Weights of a small GPT-style language model, trained from scratch on English Wikipedia.
Size: width 224, 4 heads of 64, MLP 768 SwiGLU.
Architecture: rotary positions, no biases in attention or MLP, untied embeddings.
Training: 283M tokens, 8628 steps.
MLP neurons of a small language model. Each row is named by its layer, matrix (gate and up: input weights) and neuron, and shows model dimensions 0-127. Each number is 50 + 12 x the weight over its row's rms, rounded and kept within 0 to 99. A neuron's up and down rows have the sign that makes its largest values positive.
After each neuron's rows, "fires after" lists the tokens most often just before its 100 highest values on Wikipedia text that the model never trained on.

L2.gate410:67 44 54 47 52 61 41 58 44 37 60 48 23 43 62 45 61 65 43 53 84 49 70 56 64 21 50 65 40 55 58 90 43 48 49 47 42 57 65 47 52 50 55 52 58 52 63 41 40 39 36 60 61 56 39 62 53 65 52 46 32 61 60 46 56 27 45 52 59 46 39 48 51 61 46 53 71 61 50 61 42 49 55 68 67 50 61 51 64 72 48 74 47 61 50 56 48 52 61 63 38 51 53 49 53 42 70 59 57 62 54 44 56 45 54 67 58 55 51 39 60 51 67 44 64 58 63 27
L2.up410:58 65 53 54 47 65 60 47 55 39 32 38 45 61 78 41 50 52 37 56 40 40 48 42 57 37 59 54 31 48 57 70 46 76 52 45 56 43 67 67 54 52 63 53 37 63 30 30 58 50 50 50 73 60 68 46 54 49 57 36 42 46 45 46 31 45 76 48 34 59 33 49 49 58 42 64 61 33 53 42 49 29 37 39 24 67 39 25 40 68 30 65 38 59 43 71 43 56 48 51 60 71 27 64 43 61 35 45 59 39 45 39 41 52 51 31 49 64 52 60 60 78 66 58 46 53 69 32
fires after: " C", " o", "ar", " h", "r", " H"

L2.gate342:45 59 56 36 47 59 49 43 66 40 47 56 48 47 55 55 24 62 39 50 74 46 57 68 51 48 58 44 55 50 35 27 55 60 58 52 69 76 63 40 58 24 35 38 54 64 64 59 46 44 55 31 40 59 49 50 31 49 45 36 50 19 56 62 47 42 52 31 50 52 42 53 46 66 53 37 66 28 76 31 50 53 50 44 35 64 36 43 37 45 44 63 63 36 26 31 56 52 73 51 66 61 35 41 43 52 48 44 39 37 53 81 38 50 62 60 52 63 48 49 16 30 45 47 42 40 56 65
L2.up342:71 72 30 74 41 45 57 59 39 43 58 66 26 28 57 36 37 69 44 52 68 50 68 34 72 51 43 50 44 43 72 49 70 55 48 36 36 65 62 48 51 12 59 38 34 32 61 57 56 45 37 53 63 56 44 25 48 45 51 51 39 18 62 64 56 44 75 52 36 61 48 40 60 34 53 41 52 30 56 54 46 45 54 43 48 29 46 40 61 53 51 59 43 49 62 50 59 44 64 42 54 60 54 52 56 41 51 56 38 58 52 72 31 55 65 30 45 64 48 55 41 46 46 52 39 60 50 74
fires after: " c", " L", " C", " St", " d", " l"

L2.gate258:60 53 31 58 29 52 54 51 50 25 61 69 37 43 51 67 45 44 55 59 55 59 59 53 49 60 45 46 50 26 62 39 75 39 61 59 47 45 59 62 46 43 64 58 42 28 67 41 43 38 66 62 63 54 76 39 42 54 53 37 56 46 59 45 66 41 63 64 42 33 48 42 72 67 50 61 54 57 73 53 40 33 62 61 30 45 69 40 38 45 56 39 65 48 51 52 53 42 84 55 39 58 47 35 36 29 64 42 41 37 71 60 81 64 65 68 48 66 51 56 61 56 39 45 60 57 53 51
L2.up258:49 60 61 45 57 55 44 51 61 54 49 66 21 35 54 63 39 51 76 38 34 57 46 40 44 68 57 53 48 66 51 39 38 56 50 48 56 41 26 48 64 37 67 34 29 37 44 39 32 38 66 62 55 53 39 48 46 54 62 35 66 65 68 47 50 59 64 60 54 46 57 47 45 59 58 57 57 48 34 38 65 38 44 69 49 52 45 47 63 44 68 38 36 78 34 63 60 41 47 52 44 40 47 43 32 37 49 59 71 48 86 60 57 40 59 56 49 43 73 67 57 31 35 59 32 44 41 71
fires after: "t", " ass", " cl", "v", "er"

L2.gate226:61 73 47 53 62 54 46 63 33 52 41 28 45 53 51 46 68 43 44 31 55 40 56 49 50 41 62 52 74 54 48 45 64 40 49 50 53 51 45 68 52 39 52 52 68 63 49 43 37 47 35 53 73 51 46 31 40 25 58 49 19 37 55 46 36 72 31 61 56 59 65 33 33 74 66 48 28 53 48 80 57 38 36 43 49 39 54 50 39 65 50 63 27 57 55 33 56 46 27 40 48 69 51 44 47 46 58 48 36 66 40 65 53 31 50 42 37 68 51 43 32 63 61 45 43 35 47 62
L2.up226:77 57 49 56 75 59 52 44 49 61 45 58 38 56 47 59 51 56 44 35 28 61 53 52 63 36 41 44 41 43 58 47 43 49 55 40 54 55 68 58 51 51 51 46 44 63 27 57 61 68 48 32 67 31 45 47 40 49 49 35 34 58 56 55 51 54 41 25 66 53 66 52 31 76 68 41 31 47 49 58 44 49 45 51 47 42 63 52 43 62 68 59 56 56 36 38 67 40 50 54 47 72 58 57 35 54 66 59 47 58 39 55 69 45 71 50 53 50 52 60 52 68 60 42 49 52 23 56
fires after: " c", " s", " C", " P", " p", "oun"

L2.gate140:57 62 51 57 47 32 63 57 50 33 64 65 46 27 80 55 39 36 60 39 51 64 40 51 46 50 44 45 53 51 57 42 43 39 57 63 65 19 66 60 55 63 60 68 50 49 43 57 54 55 45 53 52 50 58 47 42 48 44 52 63 60 61 39 31 46 59 48 59 56 61 47 40 65 63 43 41 32 55 38 32 29 67 57 49 29 47 47 52 57 53 75 40 62 58 48 56 42 42 47 63 54 65 75 50 74 57 41 27 34 30 67 49 46 44 58 67 61 44 79 32 54 69 64 39 48 67 61
L2.up140:13 32 50 30 56 58 55 47 54 43 52 32 52 56 35 60 35 76 28 45 60 46 75 48 57 80 56 55 36 63 76 43 57 38 48 57 27 51 51 78 45 48 74 54 49 64 36 39 38 54 46 69 67 42 52 57 62 47 38 35 58 49 53 57 51 46 41 41 34 81 46 64 67 39 19 44 51 40 61 59 65 52 37 54 56 54 61 55 24 36 62 40 47 45 57 48 40 52 72 40 65 44 53 41 64 52 57 54 60 54 65 57 65 37 53 29 38 47 61 43 63 51 51 37 41 50 48 54
fires after: " A", "n", " An", " a", " The", " He"

L6.gate178:53 47 36 32 54 39 44 65 49 33 59 44 51 37 65 56 50 31 47 53 45 56 60 36 48 33 37 70 56 46 48 47 54 45 48 54 58 37 48 49 34 32 51 51 64 48 51 34 28 60 35 47 66 44 49 69 67 59 43 56 45 53 53 39 29 70 41 41 36 23 37 51 52 53 38 72 71 55 43 62 66 43 41 66 45 46 52 32 49 52 29 39 19 43 35 38 59 32 72 65 22 58 52 66 36 49 82 58 71 73 44 71 37 24 46 37 45 61 47 33 32 66 43 60 59 51 45 37
L6.up178:50 31 72 55 55 47 60 71 52 35 41 58 53 40 46 60 53 54 38 40 39 51 43 69 48 22 50 51 42 53 40 42 42 43 80 41 39 59 46 25 38 53 72 40 47 29 58 52 58 75 58 49 56 47 49 34 57 66 50 37 46 50 52 46 48 35 71 71 48 45 64 72 54 59 50 58 37 44 32 68 75 60 59 50 46 49 65 41 42 79 68 44 39 58 52 60 43 46 40 44 53 51 52 39 64 49 52 43 83 58 28 57 36 52 66 79 30 56 50 41 57 75 39 56 53 58 59 56
fires after: " he", " p", " ch", " h", " H", " s"

L6.gate654:53 64 68 48 59 45 59 51 49 69 48 75 57 59 37 50 43 44 54 70 43 41 31 57 27 54 59 51 58 44 48 54 17 53 36 47 57 38 48 27 58 47 47 32 42 57 44 49 56 27 33 42 60 71 58 48 53 54 30 45 57 51 49 70 36 38 38 57 51 57 65 31 58 47 61 44 40 56 51 55 45 41 47 42 44 41 44 57 52 63 55 52 47 42 66 44 50 26 38 52 61 26 44 45 39 42 50 50 56 39 49 60 60 46 36 54 40 47 40 41 32 66 40 53 29 49 52 66
L6.up654:44 73 60 48 53 56 50 49 50 53 32 50 48 36 74 30 53 60 39 39 38 60 31 60 52 49 63 46 53 66 51 47 50 63 58 63 53 55 20 48 53 46 67 69 61 54 51 43 51 53 49 62 77 44 33 45 67 31 39 27 57 74 46 54 49 40 58 56 46 45 24 56 47 31 63 45 66 32 47 66 62 47 47 43 42 58 52 73 56 49 46 46 45 73 54 56 59 58 46 48 48 60 39 54 67 59 49 55 57 54 50 46 37 51 65 79 58 40 64 49 60 51 41 17 74 64 44 73
fires after: " ex", " ", " d", " pro", "x", " D"

L2.gate173:30 40 59 30 31 48 43 50 49 36 57 56 79 48 54 54 30 60 57 48 56 32 47 72 51 45 58 46 53 44 39 63 68 41 59 51 66 57 44 55 39 42 58 51 37 66 52 58 42 36 57 46 46 48 31 21 80 39 54 64 39 45 51 43 27 32 46 30 35 50 54 41 32 50 50 51 51 54 43 47 47 24 16 36 44 72 59 68 51 52 28 55 42 46 70 44 57 52 28 52 36 49 48 45 46 75 61 55 60 59 41 62 36 50 40 56 45 61 44 48 40 42 55 61 54 53 37 65
L2.up173:48 33 45 48 63 60 53 46 51 50 62 36 43 28 58 62 39 42 32 58 47 28 75 48 64 36 47 28 59 45 60 55 42 62 68 27 60 76 63 55 64 46 59 58 48 59 54 53 44 29 43 68 44 31 45 23 47 24 41 49 39 37 45 40 19 43 48 43 43 57 26 42 67 51 57 72 64 45 44 66 49 40 58 29 65 52 65 67 34 44 47 48 62 41 65 32 62 41 37 49 47 67 47 52 49 41 59 60 47 36 50 78 36 44 19 55 73 52 40 46 51 70 63 49 41 55 42 62
fires after: " o", " s", " O", " d", " r", " l"

L2.gate334:36 34 58 40 74 60 45 30 78 49 53 53 39 59 37 37 39 46 53 52 60 37 54 45 58 52 32 42 50 51 40 49 58 63 40 53 44 19 46 49 55 32 59 71 54 45 56 67 47 38 47 57 53 55 40 39 67 43 31 58 42 60 65 42 45 50 15 59 32 74 61 37 47 29 56 50 37 68 35 37 60 64 43 67 28 50 46 53 49 45 32 87 39 67 55 51 62 44 78 61 55 54 42 36 39 58 43 53 54 45 62 64 39 50 53 43 52 56 54 41 46 37 60 51 48 51 60 59
L2.up334:43 70 41 41 60 46 59 59 42 24 64 67 44 37 46 40 56 50 64 68 43 54 68 42 56 36 47 38 55 39 43 62 34 58 60 66 64 53 59 61 40 16 65 39 48 66 55 65 53 38 51 41 49 48 77 45 54 29 49 54 48 49 57 55 49 53 53 44 31 43 31 40 32 51 75 48 64 60 34 43 54 45 36 59 29 44 44 46 55 37 41 54 58 55 57 53 56 24 58 49 49 58 56 31 66 32 40 70 36 70 49 56 45 49 38 54 30 50 51 59 52 45 54 68 43 61 50 49
fires after: " l", " T", " L", " t", "L", "|"

L6.gate301:44 61 64 26 57 47 72 61 64 42 37 63 59 34 59 40 42 66 37 46 54 50 44 41 37 47 51 51 44 66 52 48 35 49 64 44 61 63 43 63 18 49 35 43 53 81 46 38 29 62 47 56 49 55 68 40 55 35 58 45 55 56 47 36 69 36 38 51 49 46 81 64 47 55 56 29 48 56 49 71 40 42 63 54 55 57 36 47 50 48 31 45 33 54 70 51 66 50 52 50 36 56 45 26 29 56 36 49 58 50 39 66 74 37 67 48 60 57 42 46 43 48 47 62 54 54 60 32
L6.up301:33 36 67 32 69 75 37 44 73 45 56 58 42 49 66 29 59 57 46 39 56 41 39 61 49 42 33 35 43 28 36 19 46 71 54 54 62 57 59 48 53 29 60 42 65 46 63 35 67 47 61 43 57 49 51 40 58 47 38 39 59 64 36 44 52 48 58 43 49 51 55 61 54 33 63 45 46 56 62 52 48 51 70 67 48 74 48 62 68 46 60 44 36 75 57 52 56 40 44 50 39 49 61 70 40 72 55 64 73 50 41 65 54 60 58 77 56 61 63 47 60 40 61 43 61 35 24 42
fires after: " w", " d", " D", " W", " b", " C"

L2.gate127:61 50 48 44 41 70 36 47 40 54 51 37 59 47 50 72 51 56 70 44 25 63 55 71 74 46 63 78 45 45 44 60 40 42 38 68 40 58 42 51 35 52 48 53 48 46 45 37 31 47 57 47 33 63 31 59 50 39 80 38 62 51 36 32 41 42 45 51 48 43 33 42 50 60 30 19 64 28 43 25 35 53 69 48 58 47 55 48 66 54 62 64 52 59 60 59 51 57 82 48 46 34 57 70 52 65 57 48 44 63 39 33 53 39 58 45 41 70 47 56 70 58 61 51 39 35 33 52
L2.up127:50 50 52 71 59 53 22 60 46 55 56 49 42 46 19 45 55 64 57 56 45 47 35 64 41 52 45 42 34 61 46 43 49 33 49 38 30 63 47 59 74 59 52 49 25 55 48 65 43 67 47 46 50 60 72 50 27 67 35 64 73 58 56 54 64 58 62 43 53 74 65 71 46 65 77 37 53 77 49 68 49 55 51 35 44 54 61 69 29 61 61 37 65 47 44 51 47 59 32 46 42 51 45 36 45 65 53 52 40 52 49 34 47 61 55 60 70 53 44 46 55 59 55 59 46 47 35 51
fires after: " J", "n", " N", "p", " An"

L2.gate684:56 66 53 53 44 51 46 58 69 50 52 61 56 49 68 51 49 69 62 55 34 44 40 51 50 51 66 52 45 60 47 51 32 51 53 28 44 42 48 60 65 69 47 43 45 48 41 53 54 45 54 16 55 64 49 56 30 26 43 30 42 40 76 57 33 32 58 33 47 53 43 68 36 62 44 56 56 48 33 69 62 53 39 31 37 43 47 53 47 79 57 58 58 36 41 53 75 54 49 48 38 50 42 48 50 43 34 46 45 54 31 70 29 28 72 57 50 66 29 47 25 41 57 55 35 61 55 41
L2.up684:43 56 46 64 49 40 56 47 47 38 42 57 61 66 30 86 56 68 52 44 53 64 35 32 67 24 58 44 41 73 57 51 51 55 53 39 47 55 66 58 61 54 34 39 44 54 29 46 49 35 69 20 57 35 44 53 49 54 47 34 72 48 51 77 37 39 48 37 55 55 35 42 45 65 66 59 47 35 42 41 80 34 63 41 52 34 52 68 58 50 69 46 64 40 42 53 63 33 43 37 63 27 42 60 62 37 50 32 66 74 30 57 40 40 51 41 57 42 30 30 51 34 49 53 34 41 45 47
fires after: "ro", " C", " c", " O", "u", "r"